MLP neurons of a small language model. Each row is named by its layer, matrix (up: input weights; down: output weights) and neuron, and shows model dimensions 16-143. Each number is 500 + 40 x the weight over its row's rms, rounded and kept within 0 to 999. Numbers have three digits each.
After each neuron's rows, "fires on" lists the tokens most often at its 100 highest values on Wikipedia text that the model never trained on.

L4.up307:436558482501425509535507485520471512536476544480535472465508490453492488519479429489418531516524434520549467532524490499428548459473525470543444547450522499471493526483483447523395502531517477589513479468556524568362508507581482498476549515547448526570508469517466518509573513504494556392540482510457511538400525518458478482511493480424485517532455511451451481475491509503503569508533
L4.down307:549541555536487489462476547495439423442542515512504499439452469520429476551543487476527462478504522483449499509483530524500509501555559540475507459545489506540502436489582551494553501458534518459509454485492497465505485472513489476476455540498525508517563541559428560531420493507517462517475567522494489453476454465454504440541550606485405573529515450506442473490540549405489515464522
fires on: "0", "icle", "el", ":", " is"

L4.up713:509538475444522522480454508503465454484500480551495524543470482445503445518467459589549521553457435432421540461527503510472461462535533490534473409524479518502523490573520542476512426477479506470451527521469518526487445498533465483408394499420533462531507536468499467497492528525553425515427501517465469530497485506526530529545481497556547560507468427426460563531520420537516487459505
L4.down713:491539433491504438464462450478528474524547512525541448538455522509509468463485500466525615459440515547524492451456480504493418533556476521592519471547509529493454468502475462521494513524477459506547522524527610500529497487527468534518462579559535541501480533499483505491505470518524485494507501469459556523527473453484536542536515577495503485497507472542541525518510447566444483486424
fires on: "og", "ag", "g", "ow"

L2.up189:456568440485517473526491486508476523551477421474516461557496519511539536467467522523525533464487469514452458478540501513501501502491569518518404503517553464498453484438506487524546531479492479458478568494424413517543542557506480593505529511487490530470590445503481475467562511502530492482539490506469560459511533418483560574539560476516493529491464578509496501453581451409472443621502
L2.down189:426483516419410417530476497476486470432506443435471505481514577507482525484497467488523471506524544547479466484508443443495503536471540476484473508475495459500461526459514484529513447487442511436416511454458560450573482433463496481476468525469492508448491417525501429516448463445534481553520552477566447390489480503468481436521558381484467479562411513469486497464490525484504421508457
fires on: " sh", "h", "sh", " Sh"

L4.up14:489522553479531433432461511434478433488495496533500535441511431494466516509515491415545412551472516608559510462503527443486512502532549507501583564414508423575519453542466490441422502446474501531509477560548479567508489509426542530490564478473458471441502519554459477506481488540561573475550551520451447539540464503526503548495557541502509525491495517443432546517514500495505573479465
L4.down14:446475520561490494568516571546556489458426557464492443463512474465502459451515452496439525471539498518461454494525550534522496411557465546498500468471445474519462522505484517484508513416473546452537502494518524591547483524495483435536482514570445465468487521577512502535506490521495516528500463468539453500528540454464408480527501505476531505441486533528458463520539560515438416557509
fires on: "ly", " very", " more", " so", "ially", "ically"

L4.up225:462595506498544512563607464486500548503509511481546505447499512501502545504470400499502509541441516475570414493540484552463514479536428481510524476553429500518592546522491517506470457528449443450508497554488454482514588458506446463475465519544520488524544470511519496444507485471585558518451537547517507479507571498553457497547479512528446483461491546433523543419559536556492430442515
L4.down225:547443452444511437510530505496474512524464411530499463410479502497563576544522512482539487542498453490514425479529514542578542462508571560505445552477461452535452509463470537521498558519486426511541439527504567518455477543536499516459509533422453548598495489532493543452512495528499481544516526562476484511502550539485547504478452532498485533513505499482554506525497533537519484466475
fires on: " se", " Se", "e", "or", "se", "ev"

L2.up361:445534538512501509568479537444521522521484386493472544455418556565503524546488491551491493550462451507411544493487527451464507473453484486466510414513535486504495466522501455412501496496511529560442606460476519548498446515506544518498525474495474492500470533483489461468460565527467513473417404450486522517529518480538507543466496603567468485507543416478510522474457521574521460489512
L2.down361:481468514498490434524460487608522498499461443527515526527560489471448478527486523526495501531586464466496520487530472532468544475497558461518553504469493535492503513445466529482452516554500443440528411474567454472467513480514537423578514537519390482482533527524483394478502552477530485528526479497510456538426495451489450526577499515507485534480502433557527471539502476437492548456524
fires on: "ull", "ram", "ear", "fl", " full", "und"

L2.up220:505474531499484425481485515438481436536501510423549528528512528570560488506498495552485562473473502410472484473418417431487555444507493523539492480531561543539546520510486406532564487526467471507477481430569543499476538453481467489497476493465491568516503494520511529475558506441543494482458492451469500491528502545514525499537522565427509480522507510490491457561490563528491499560447
L2.down220:531510531471492528505604548534480501516588473467428476578463461429503511441487549520450512525511461518528464514524487507506471539535448493486527492512550500446435367422472561530529562543530526509508473545450490599435522560549501493469469491535512462539498580424476521506501501468502494498551556574510481549385451505418484520453522551448549537517470504522535589480507549506413551509470
fires on: "ic", "g", "ott", "ran", "eg", "ill"

L4.up59:463564530533531460508443429518503511566494476526588439409486478545502464473446477550461477408521525516479508509505547419557527498583393458537459512472518540485459489503558500553465524500469540469511572508494534568499548498511524553462519456514523524551470526496447531517541453508476489525494493441510416474555521586523465503515524443548484519495532574429497536529460408565483452514485
L4.down59:495497578519498497488500498486458530482428533536463520472528444509551472485485514473465517531576454502518480542495494544465528509550470492507486502500484452554496455526487521511469494465560529472440438488449488535454494462524485476497474603509482506520498532444459543517513483537425526527600459500477524511488479450504524504536474409465506566441519458481445614473449443525499496530462
fires on: "al", " sl", "ost", " most", "l", "ar"

L2.up751:561484585530521474520522547560497481396486483455506411523542505509419417471502489450547496553479499472547526455558452503578460516467555531545580508554449473493535458564493478504489512449442476484536465522492447513462510503536579505510566494559511491517482558499536528463475480525549471477583500511499530527550532495492487484468549559509498528511563576517522478491505530553564462510528
L2.down751:515582454439525494504439418501530565544539468434522541536470489457565553439496425493477434459507527531446468490456497482548448529497442485512512509525529499549490505463489523555510466514516487467479488445462487422459533525523531510503471505436451504497485530549529416529547449525513521576521515528498587466598508555546433519453610526463476520563495475556469501516555455500469527491522
fires on: "ay", "it", "ill", "ant", "ine", "any"

L4.up530:521457468459547507554492484466489439498527445521515534460551535512533419468555518503522561482538466417477523523408449509555482463449473564459538456454511498488577616559546465541455510461517448431550501491528476510482533484513493509431478477483538476520574561520525553522463564473545412512499500553564460445507462491523603485484482513516542470526531551455475537515533467555424427470494
L4.down530:478552446469577561544517546544508444486530526438469495494449447524499511519521517430570460498521469545453507542482534460466494515492497499389533562520469507432527516409527412508557506465444410529452570514551521424518495436512521509499481542509497521490505530581471496474538441458497506506467477483504582532464528504521446532442513475536565513476527492449478449500509472468614561445437
fires on: " they", " They", "ies", "ers", "s", "ations"

L4.up181:494477515500533508509519497491533506494517579476539555512541564458493502495512495549520474510449568499496486469466537457525472491529519497499486526571535497415485522588439526475492513440519523523522459504518456546440495531410534547486507525454526535512520537496417549480527484409499543561527511477525573561513504448520476542504572488461528467474470576517498510451528551526444373569572
L4.down181:533511567575501498489472532505464557482446480543437509574415465459444523473450512448432430487557500508475473547484509469472465528570519507523496500518448512455454493468530517488491531483548445460510506470528478465518480530458484516467548501532517493470447530543430523443519457483427482447484446493535483489451488460468522499465572544512484459488524454486573494508442522450513558537478
fires on: "th", "as", "ig", " to", "it", "id"

L4.up309:521485569536533461510580510521484469381529469469453578545509505535501483563433465442515569508502455504547497512574497505512477449505518525496511496537552476503574529467554484472453415529493452451515451510464535528421481454527574427476559525485504559580549516450507523532484497510487533474605528556466469538527560472518470529509494449478528518498464529474554508553520490459492481491526
L4.down309:538512468473517473517537535494494497504500592457560515467537501566451525497484453551462476572514555527479429584491454502480551553484432510466455486570531506563457466496573512490547486516443473516466504481504422485532471561562511434478518490558518438502526523428584518489469497531465502469510541477513520501540470478508477503419538509461535485520508461565452470467455488536435478492462
fires on: ":", "un", "u", "el", "ah", " |"

L4.up673:530463478438439461554464465503522561485495526507531487499531511537499460538465516504516504470441505544484485407450482520487445530508488480504398514473438408498571504481480552458456546470527444505568439505507540504540540463572539484478504534503485463573439477518531468442511447479537500498542477499525567510461549509591455478519559546419486559439519533446475500488456455471507436566544
L4.down673:499535533509507581556479462472526493457459565410551463492472481527495466550417531459507492560505494481506430527470462460531489495528531512529498506438482434445461506572470479501516510447540502462475540518521411490540414540531482546562444527432479476507533521520457519559452448563481403549493544467451427461561481523537477527452520503541457499481506457533502482494549504509553422487512
fires on: " |", " Pro", " App", " C", " pro"

L2.up9:468520495447498517516539419518489574497447500549518474479487426575589450485436436513544523467481489463484522542570546492517514533492529487455468438540532570476515452507550484482500510463454491537498490552511469548517522551562467492450559459484496502538564535488438455487521437495513478421434476491509462491482590532506433471497493561442513474536544537490428503489496477539510515558461
L2.down9:519522484509458535557496498499493469506539484514433444543488528540423491540477577523524461409465575473488496580449560430495577499444512495460509481468403524514494502511544566529499462424483491440564498494539545509432481435490508469474538492495466512492527503450577482518474550466543479487513484447504433436436504462437510555523542513579490451555457555471448492547552552560449512485555
fires on: ".", ":", ".\n\n"

L2.up55:489529502431481399503557513482476509501489529543562554547491524445463457522502476445461507468482469476507478477518543489473517422489469410523508556531507433558528547522535442438528498526533536505505494507560574549475498483490535535528506508507454419513521508497479532515432483491428503420455487551470446405510474508460463529367512519515555559440455523520545478530480535479473484513477
L2.down55:498509520545461522531499531526504528466514454517528523446463491472526477493500487556541463457518506500477529449518439475413495493506533497470548487587468531553528471449477428444394509466498409503476531490441429514463479563544469465551458558501545499554581516557559529478531496577459566576461530438492428471498461585502566513487545480493580486569534492426474490501461502493497519491452
fires on: "ult", "ail", "u", "ens", "i", "ist"

L4.up373:454486500572563439500536446512521554487508499502471592485548493524450585482465482454528511430591469530527454550502448471450483569455527454500513513458505479486416513460472464441421528469458386523541581485527493463569478535405492511494444501532596542478503498502475484501509492464508439531581544504577532471559484453466442484493469488496528514483444548472474503462474484466551494552460
L4.down373:540592591546511449508481480498484460498442489444535614487436478549468520450469537508480469505503564492554507525525531427521457507418511506470442553468476516442474380423504530461515473539449532499505573508456488528514528483497525507533445498538544504536468479576484426478414455510483512498539485536519470513512540542482502487515475436485439494489502496436499475453490436512510474531585
fires on: " Cl", " Sh", " cl", " sh", "h"

L2.up582:582506576548499532564510464535501490523490555434524483477510484432520497551543454484430464600413561510484493518529496437535491485459481542439518470473517507551519484549466466453489542469488442575492546440497487523530496505476522476431463545563526521411483418457519459527487498447441538525433424530534489474536519502496553528518453540545488470470468495473562464475529534581482463448482
L2.down582:500558490482490496554509576496489519523474495490602524452563513496478536489464466506509507408457488524434545534526468520528516500508522518571474513575394499486630499516479494483503417553498526498491487540461430476460477515489552539493525564461449511523490453543468529466513501534538515459527475533528430535390492492435509539511496531566513476469508439463479533510490503460458504544552
fires on: "iddle", "ull", "her", "ual", "le", "ram"

L4.up166:559512505513506511500435488460525474517450532513552465529489443534510468476398540492475535479530524443480485503504403497492481546450587448485514488524526490448493541481540481391524463483438496454499553440542551512522472501526501561427541535474522484557471540486530545492504440537452524496410555520482469445519550491483472517518477565506498438485490480505471497449546477473506429506462
L4.down166:501466550476529520550436461486489517468548519542468428444499452435557530563490532474584580428535493543480555531459535507488545538510438535513492526493543532441541550501477459424450413466524493519523544529501519602518491423447550525409499551487487503501423441428460558510453497460484559539535559482535496462471481539481438498533487425500483519500496529532544460461442451477473486495477
fires on: " H", "H", " h", "T"

L4.up585:499533500505501483552485507419548499475562556460447462514497468508476494520482531437512439454532427454484538484488467428462466489502502552544496515540529544468469500542432544448540555501523543517476587466478501476412455488520533466543516542498483487544421581477526538476553412502484461438529441533537429542533446479531415492483505522559523451517535478427488460489521541427560542440450
L4.down585:433554493498527529477565439510480517547451490517571547533514543494503480527509494517478494560519544493603500526487519505510557558507496448490486458484550446445503501498421466555551582497560478546497490553478484454550544474484521506511515421469564519533602455476515499463494520489510527563531497484523490535440533497453573495500544529474505609531488501549550522504494515545529463511616
fires on: "on", "an", "or", "ard", "en", "ass"

L4.up441:509530511438466509507546458538490488452456503542521458427472497506524523504496563530471520490532506517456513438482499439499419424497492488529539505504513472514516563511520501456471492491498525464535549485415483500552453499495487474512452559523471547512443486514563547455483436476517522474501444527482526541461503564500506454467484480530436513555490506497465509477445574481542421488426
L4.down441:506518457458477438459547466546545510541449529504568489529543483440484442502517504557495520549454447492465462538554481510484512470536470489541494495477462560429488494510511489483479585477447478539459493544525521513482500475443511526547536526541473511553435586607543501454559425486502539554533545471552453478492459465534491541541482480493578552440539542531495536510450440572504557463511
fires on: "ian", "ist", "i", "ern", "ish", " and"

L4.up30:471543419499484521495479522534487489499501512527469519476494494513510504542505451449478497509488460506502451485445521463546438499481491525487431393479427491559489549496447552466499537570559429514490481484445522531536563575521524561537510516488528458512467532526500554480427526537474481488493508485480512522463540480464530514500567540470513440484575541438433498467477498512456502551463
L4.down30:569543517486463451537521438488478433489503541448506532566453550423434461482490527461474462453481468486481439478455550520488527471431456500507512449530489414513425511530468482486537509527509526407481437500497500530439553510536549571474483492525503425410492514505474483545494505518492417476490457472516502532557480463501473542459504535508522545533466553524507532491529565536507493529484
fires on: "in", " cre", " o", " dist", "0", "1"

L2.up91:523493486480481503541561489483489478545558501525490503468500507460518495479558503543541505487544536562495496489480464553500502508402599484467475443545589539459500452471512479479525421513503460461489408513471567545543509566496555555492522538508459483516594544439529591440469531514527489479498468557536495561517570506533544491496442464518460507556514513481498488518554546530491447502458
L2.down91:425555499565510469552444507434509529501517548481537475466446494518454453533446496493523464515533430552435459445497431552400539495494513460542500550541538466578468549485513495497474457496441478521506486535461462463562482555531541582563485608525514537552499429496556452522480477458555527532577492484505532471484530488528453510485468498536439560510564489474484473506514581522493460546468
fires on: "y", "or", "ry", "el", "um"

L2.up278:488495437482555556500540449569469489516513530478473516409583520476538516496472459535538513462420496472505494530520479511476484457517433461501497515498550540473519494486508446541484538471498546532483578497411506486440432562518517460495436518521494485450488480551454571547537512481501445508519504471461490490492533453527486451527552467526565511535435543577572457496427580510473514544511
L2.down278:484555560541471519539439439474481505505555507486476517471515525493497545483448504460487506502534467514523443423517549518422488504500576412526505436527524486498483514483439477545479463486494460530514470452444454450496498476469515570533440514432461529527516439410549504553530495502411532493478474506554450501478439513523523529434521486492493521538453580501504530481435415483488587533548
fires on: "ron", "ure", "ra", "ic", "ce", "ural"

L2.up499:537492470552529593445497485448511467537532513436524583489469512551516525451520481524521474513482483483489505536374449560482428476466429490585537533460521566438453465497446445553451508495555589436532516501489411570491535529474548478465530559497549550497490544504506585476534445458458510474496540457466560487578477542518447470528528525472531513522526564493481477560458498501437506542460
L2.down499:502446528492513497491479525454499512459500533562541436522480561487474490561555503520486471573445573498511438505535489492549468466450611503426435511494506567471466497494540475536595475485465429523546518499459486410489494486531449572548439468521516489482563495530480471490468510545458432462438449523506489500514453443467563493460494477529469532476551469483531539518488488524471522470478
fires on: "un", "ive", "iving", "anted", "yan", "an"

L2.up242:548467430420519519487460470505513460500488435545455519472471480526524590468507523491464488443486525492522483479518511465497515481522518458507490441556478386460529494502510477476482488554514498502569534589454423483484514489519491451460495456531394463513564492435454532440482502544511494506488512558511533495512522490441484529512557457478476446481490527515489577485548563454420500472543
L2.down242:502486525513501484468506518438490470521459538536516457439510483502496583476448477412431505522556498521559451521580500536593535492517449465519509520461518486473494522549532421562499510496499465488507495451480537476471492441461436540511464488461471479546508469538478484511484486473498570518480534502473491474564525509471462473471509460545500435502537497550530503508576492483549473466528
fires on: " se", " Se", "ere"

L4.up372:440472499514465474495587491497479453521494519536496523450450551527417543438542500438492404475564570547477494463427494548526498528550498565483480476539483539522493462578559567441448515505505487509528558532509518505504489535480520566543532461498540475514548424476465516508615411489507500507474490555553504473569528535468468541501504482470486518487501516500383465462493489543471533549417
L4.down372:452520545522509527602462526527489533500515502533495561569548501537489460501457482551491496488452509571495490533449536508478457525532519487428457456609501446495466487532525507530481497529524541537542492548495531526517417487499531518408523450509506510566466428490508476460394601528542452517534446493478486497466503520495623487528568580503506491474506529523574508494493555484455492533583
fires on: "l", ",", " El", " in"

L2.up342:556477516486575496526507483460472546506480499533538520505508548528578496488443507543542601487498491561508506483508522470524478513580534490536452480569483545521473427426510454499573475460521400516499549477526461500515593502537488531441505418453506445466542506596527454512509479509532505436531514512457529470447492422478536506521453528477502384498529604486457439463564454530505511489518
L2.down342:472490547546484414477564455402513487472513511435489571526467503488561498456528396457450459479477462515557478570457511576539430441547591482534536449474474532466497506523407538496511544503524443511579524561513518445508398454526502468508524490497471528501486519512534497496544532488525544511492482427558507481561512488505496538498527494484508497543409518478431534563523430509461509610538
fires on: "ory", " family", ":", "us", "g", "en"

L2.up623:572439459520479569426467474499427462523501535479493543561499528510528498573454458489581498612555579555525547446496461542466462554519521416513497485525481457556556478523480517487618576498504519513450473491515454445534464516450521482510518548487459490443498487526510498487489541446446544504548461468526525554533520486442550499503518538508593541410454550481559496413476539533527450513507
L2.down623:489402505492509514492521510510534559483539564499467575592487529576560519507428466532508530426475544487496463600507532468469397521478479502532536492580539508454454482417462465543487469475479472423535567503545493497498483531554533566559407542504568565470473462475577459568462513487537513477525509509452500520465528499440536526551494380478493499549512451525462506459432478533492498526520
fires on: "in", " dep", "il", " Dep"

L4.up416:532500389502513458485552455507507491498513457572557471480480529505529523535466490472539553489527476499540536542531462489534535576470429497529507439543499571565520493485448470483456559505527538505460478421518542501583422532497498500515517526491524462507474498492523458502486527452482557494588547601444572465530490577493552513489509571484484504515512615510491426480492457510499437422481
L4.down416:487560541477438495554492469534544548498474496512556538530529467517584532532516544514528454500461520460450442460593489481485513472490522470453509466469524482469524509444446560507538529437534445564558487438479581466482454537462480483556524555448504518506560541583540457496504461564441533511516406480572512543489563517470517458408433469523483471526527512495479542533514484521443532516447
fires on: "-", " re"

L4.up228:497452446450458537497512500432500479462514501440531486515506485549513498481447503465463521523501550492477477527468531479485437555500477520494547472519485473529535542443535543495505417473402437502530505503558411527485542549458476552553543499579469545521512450406530448590474532518503516496525481484470549512544498557453531455474503480524496484431463488537547454473423599544474430551539
L4.down228:592488525556449425523463479532535509500512502460500469494471488508583522452515392460576519434538508411547508489500442499466443529542530452486497444532506502486477513464477476570533511540478546503484504527494483443466448512501385498447424507469515492472523486461558439513451538487462497463572487524503471480418571452459579498532464460614475494481453521535515456461399498539507521516535
fires on: "ep", " dep", " may", " Dep", "iginal", " form"

L2.up57:538459489484535442484566496455517533509460490505479551508530501475574476528541487525490515538544468472457450481493484514479489587541463467450507463479488500512514450548449491456461541503456471475562506459498439435509513556534409474409512520578531491432549536470540463488462536569494593463413497498459560504558533509471579505476565479527493387497559509479534557514506431499528475527439
L2.down57:517496511499460438563439577471463417471488562431412427449457483512433496463492556496535500455488481421440492531522515545465451479488460502479541533499533513487435493501482429552530499485535516532488534466571515521470516476505498503483479518436523484463461416507468550553528475513501451466530518584492507531503442483511426430473534468450519483496516588485414379528538518467498501527474
fires on: "ers", "s", "ts", "itions", "y"

L2.up660:511520503433565465484494521522497554463529515549485485535512454541475476512473489476493439521443540526592546539484474508466477442538465531584469467513443527548514516496487494524561469525457432499497505469489487522546491501445568446482510451510526481522474495508426498573404540441420501476438470534500514539532598594514447491523451494506521562498503494471477487557528467491629554550487
L2.down660:552523529476501507493597486527541472449541409434504579500453473531530532476450514519500513434472500442445501476470446533567555507482496566515462479524474506540520490530555529519550462530463574495457489470480480512505509499569498478413502551498561500539483429497546532533441512554492531433512490521501519512487488504436478566452571462480519507472515485540521487527528430503446544528549
fires on: "un", "re", "ubl", "u", "onom", "p"

L2.up734:509486464476426529608531449505476425555510490503521439484477481451541464554478564445520507540488453517511499518451501420515474489467493514546498430492488475533534443381501537493490519468433510502514521524480523511495550489481452437538513525562547519468550456520525540501499493497400493512420479512487561517453468515517436465508469452556404463457481492612465529505511543457521449511444
L2.down734:529499532491489507488525575525556461460474551562492529513449452519582541511526527543492510470527451493416507519572464487499510447531485492484438517523444521542541511600514461512532501417516526542511485517535508496475486492453496556526538563466539507533423513557506556452498506483531561508550521504498441584460533503524460498557521500480555506476465441519554538555427488487496559446518
fires on: "ian", "ish", "ic", "ican", "ign"

L4.up270:552496405425496495524480405435495500505537449545501515454451421453494529555465467439454519512488526513512486470516565501541519514506487446494409435514406498482520618517515446486454451519512530483510519577501508489501576447465498503502499418495444492555574491494494496521508488494469574523463502519472495514552513470502438520492590504539537570422497482508507531498470474551423531544594
L4.down270:572436473509522501547501475519466523534500494564569482425527481432513502489484491481477453496474432532574483477557562539527541472555474454510446481474528569525470565469525497477510560569528457433547473488487511521443526535480477467565506455506502465531527454510511480498458470488515561535543543518471541489553482503422473521508571444493498464551481419512470510509565540520557471554504
fires on: " De", " de", " Se", "se", " se"

L4.up512:508541428535529479478469493533459474491492422499388519443575515464498444504520476491520520536461487510476577443492479492521502439479455502517544477553539491509500426459480514564502459483520530428504496495512490575546557496544482525499550391459509547455437493487482472574431529578449453553438448495514556504518482455464593517500500550529504444499463575544491542479457470458478556497499
L4.down512:497416509511520446525493476454561520531553528541514455496535461476526479544488541506466478466548555528447486534473523460498500549486558468540556520502457411539528525489538510494514517518470523534511562520511487444506498507461563506548468558543453514566530446476442512528507585518527497469444504527501453452482583507577511404534549500419468539478532507542424505491481429512503427526543
fires on: " (", " ", " l", "ric", "ec"

L2.up233:527533468412455559511475541465471552519430557518477548535508525464570455527457493539474492551490486478459502496513583468425481456466585446457489511508532493445468554559460483518446497429498490531484466472601543524517530419490486476450503527489465517548461459429502494448468496467498487523497444475497500492468529483570484509520544536453518500443496502417500533534574537549547523504550
L2.down233:479391493546481492461541511464506550500504519493464489519431533471482528462498483480415428447475523482505552503588475527448417496534477523547478451564437443558440438515442424422480454471516497485525545463472443543529520505460509427521523481550516485544503419529426511446507532473511495517506459523475540462401501495512404515518514498545475483451506567489502449555474488547493467501495
fires on: "ur", "id", "ig", "ie", "ide", "us"

L4.up562:554514452499556522474513513511534486480467441517477470485510487527467477395459480500554448458536476447511508516574497498463456522437518515445545471513454542499484571539521491427489520503464506449478476513506492482510446449494566439460513479505471559575565472509452529491508542553461518440575508474500544533490508514539524486497526485516499559575543571514481496492531460499526507583472
L4.down562:536518481611528416512417460495524500478537548444480507515552498499496527506551467541487436445540459536501517490484532467500515509507514465516515486461574529571415499479503538432472463471504483467493437524488557515461528456520507442518512498487458514576507449440547474512441407506501516477527492463514475571468489507516479471521583466468465453547499508563565531517486565565481493503556
fires on: ":"

L2.up14:489532483469487549447531528533505476410529529458518465516483506504427524534494437497520461497494528450486572435519498472479512536595488506509510528516465475535516535493592511448510502508495512474449430498529436538549572444481485513537552544431503463520531487407466476454499378552516516467495567437419505530518539481496507582500473446489509535522520575553518507466546442426533472481493
L2.down14:529462443544474519529502513434538571463494404472554526521604536500512499473545497472544515531463538463490485492504472517520542417490448500510504535550498570555513563487457581490472505531527474508440449469439463489484519451496469510522507465530519573476495488521479503444387463545586506493508488520550551465519519529463503498517472554489511477543504464469515440505555498426378517575462
fires on: "ording", "il", "ok", "ress", "cess", "eed"

L4.up111:569493493531492541513560478484506533511531531560498572511538486437448456443472536474467542549469487490513501513543529419524536471483467407497493425530510535569500453547461514506526474471441513506518481483540489527585547446478531459491465530590497522506510460521518497503508437559606522470549465556473546447541555564468557470543443537529487483500557574500541475487498512453488434545521
L4.down111:444473565408478487524571503519515539491491524517608446495533569464528491571507465456520515489539493446480539525467535480454559527495508507469531526516578461575467488440498525532521504423520495459434480457491539494467496475439442467568439499449475591525522447473511494531505426593466473516509488528510492446484512554489449380405451534477471431457523507485537481503492481493456505446522
fires on: " \"", "-", "\"", " “", "s"

L4.up422:492438504482576466527553520544484503504502448481467488494514497441425473457507523581503527500484446480503542502545484512502483476521496525547482420534525457472477485540465500602551584478525536440410471539459522510559565469549472521522444409459521472418476555462518476494537553459489474499459522495531380521591515426476522552523548521505472548508553552469539499488452476512512473534523
L4.down422:557439502472465491532533487571529485474487462468496468491442499508452499520431516528478506517472553475396542505499469542550512409578517433437521457469446533642506490499467464544526489489476455512422446474465501423548539547442533465456533515546532502412470462490497455445504505476469493460477528419442533489498487515525539576500537488509552488489476476494518501444548504515486479555557
fires on: "F", "if", "f"

L4.up565:534453523517524497415573545442478539517547509474475432490478478503538473496464535489606586502538548478473521456557457459533577470504506517506523499464495470478512485468425522491414489507513485462459466570468483473487541571504495569466483467488481527524569474464508471535547497453516563501536433474472503488527537430450484475520503565478461534488487528548613512443443465543438589445582
L4.down565:490473523478528483475532506575463461526424433584504474482549437463469480458419458500564467534508502561470498454501486601537501474524508578551436549464518466559495520467470476471515508511481467521528474516486550514490499533538481510484544514615588409418540524485479483445551502445454491448520486499454554448450476504514493502500534430444508548531491476484475485536489522524435451536541
fires on: "z", "io", "to", "t", " Sal"

L2.up413:460570463474387554541496504460484450553510441485576564439525561522459584483459471463490465542470561439505496456486492518548520485468561482558546537579493567468569503478508473520480526497496501451502447437535565487534513472436535531502525578467443471408489475480579555471495477450555491415519457506526495550504511505497529564460532476484518441549469570487503472503538487525518415482468
L2.down413:492514495527581453559491535481462509540472559440497442459498480432496542476474444526560545478568493516593543440536505553505496421493469504477495439497403560477476473541590525466470541518504489480530520462476623444530443558515542495549545534528523474603539464472443428483496508499524532468501521462490465585484512507509494582536448508487492509525508467497459514491514540476462547482425
fires on: "am", "in", "el", "or", "um", "on"

L2.up301:508441463483546551469595506558512510613540475521505444532604490478514504511529602466508520484533493456434490527527512536522517520456531519499513528540525454538535548426464443543453517572492485483469531520470489557527575527534463537519497532522552533485404484504526480524532489483422513534550477569501461456515557481497474483485541538451541522397438545514512501546496504452548500536495
L2.down301:511461488506450465580528540566520522447471500469406504540499477448517471570429503545445501457469578435422524414477506515575496456601547477470505546505490537440464525441437450525580560476528436430479533508530481443513497519445480516510483448504533520445480459533545489504512546514453511503530443559472494473469462474466452495528544450488446511427450485490588513484473534534518488572520
fires on: "F", "===\n\n", "per", "iet", "oint", " ===\n\n"

L2.up253:446483430528478494455474510481460520406471461489489463466531553507485439568526516562449470556475480523497494491501491453478486442484506547449536549494461449513519467481496478435408576418501490525534540498499446490478480499518455445471483495512558514446555580502419509454565456517498525395538449529492492562592509555550554495506584544568509455513485456490507453492526477498499531479496
L2.down253:520465532491485429552522482443501468589442597506494507498502490529472540495419470541463446472473529569476547498487530546485501515479455608484496585506541501486483471502438403509521533513539456473511447479472476581500477517437489510478604456463477420474549467533510559438425502467496517524478521458451532497523497444481498540515502488427495514508498528446449473596471462538533516489473
fires on: "ly", "ially", "ead", "ively", "ily"

L2.up217:472542517535497514543529429461488569572500403518463459496432463540477525500413484538531447497492516492549511517446527426452507607579515499528453485430489491458454427476491523503517487449527495533526476481490491512523476454499551482514450426493536524498583499470527543446552510482505486532504457482481536502427528513524482544467520557479505490498481469454481494513465503537529505518478
L2.down217:476523485514495490461480524524493456429522392484442452574453488552406507523525504495536484500505510519416497486489483515467535483496450561487434559545461528491599486525527532446518514455490469463546485455528528484466516414532564571438511452561444488516438504426528452488474491411482510547548530506523410406455491488459431500526508549494512476475534506502520488505482488503479505501516
fires on: ".", ":"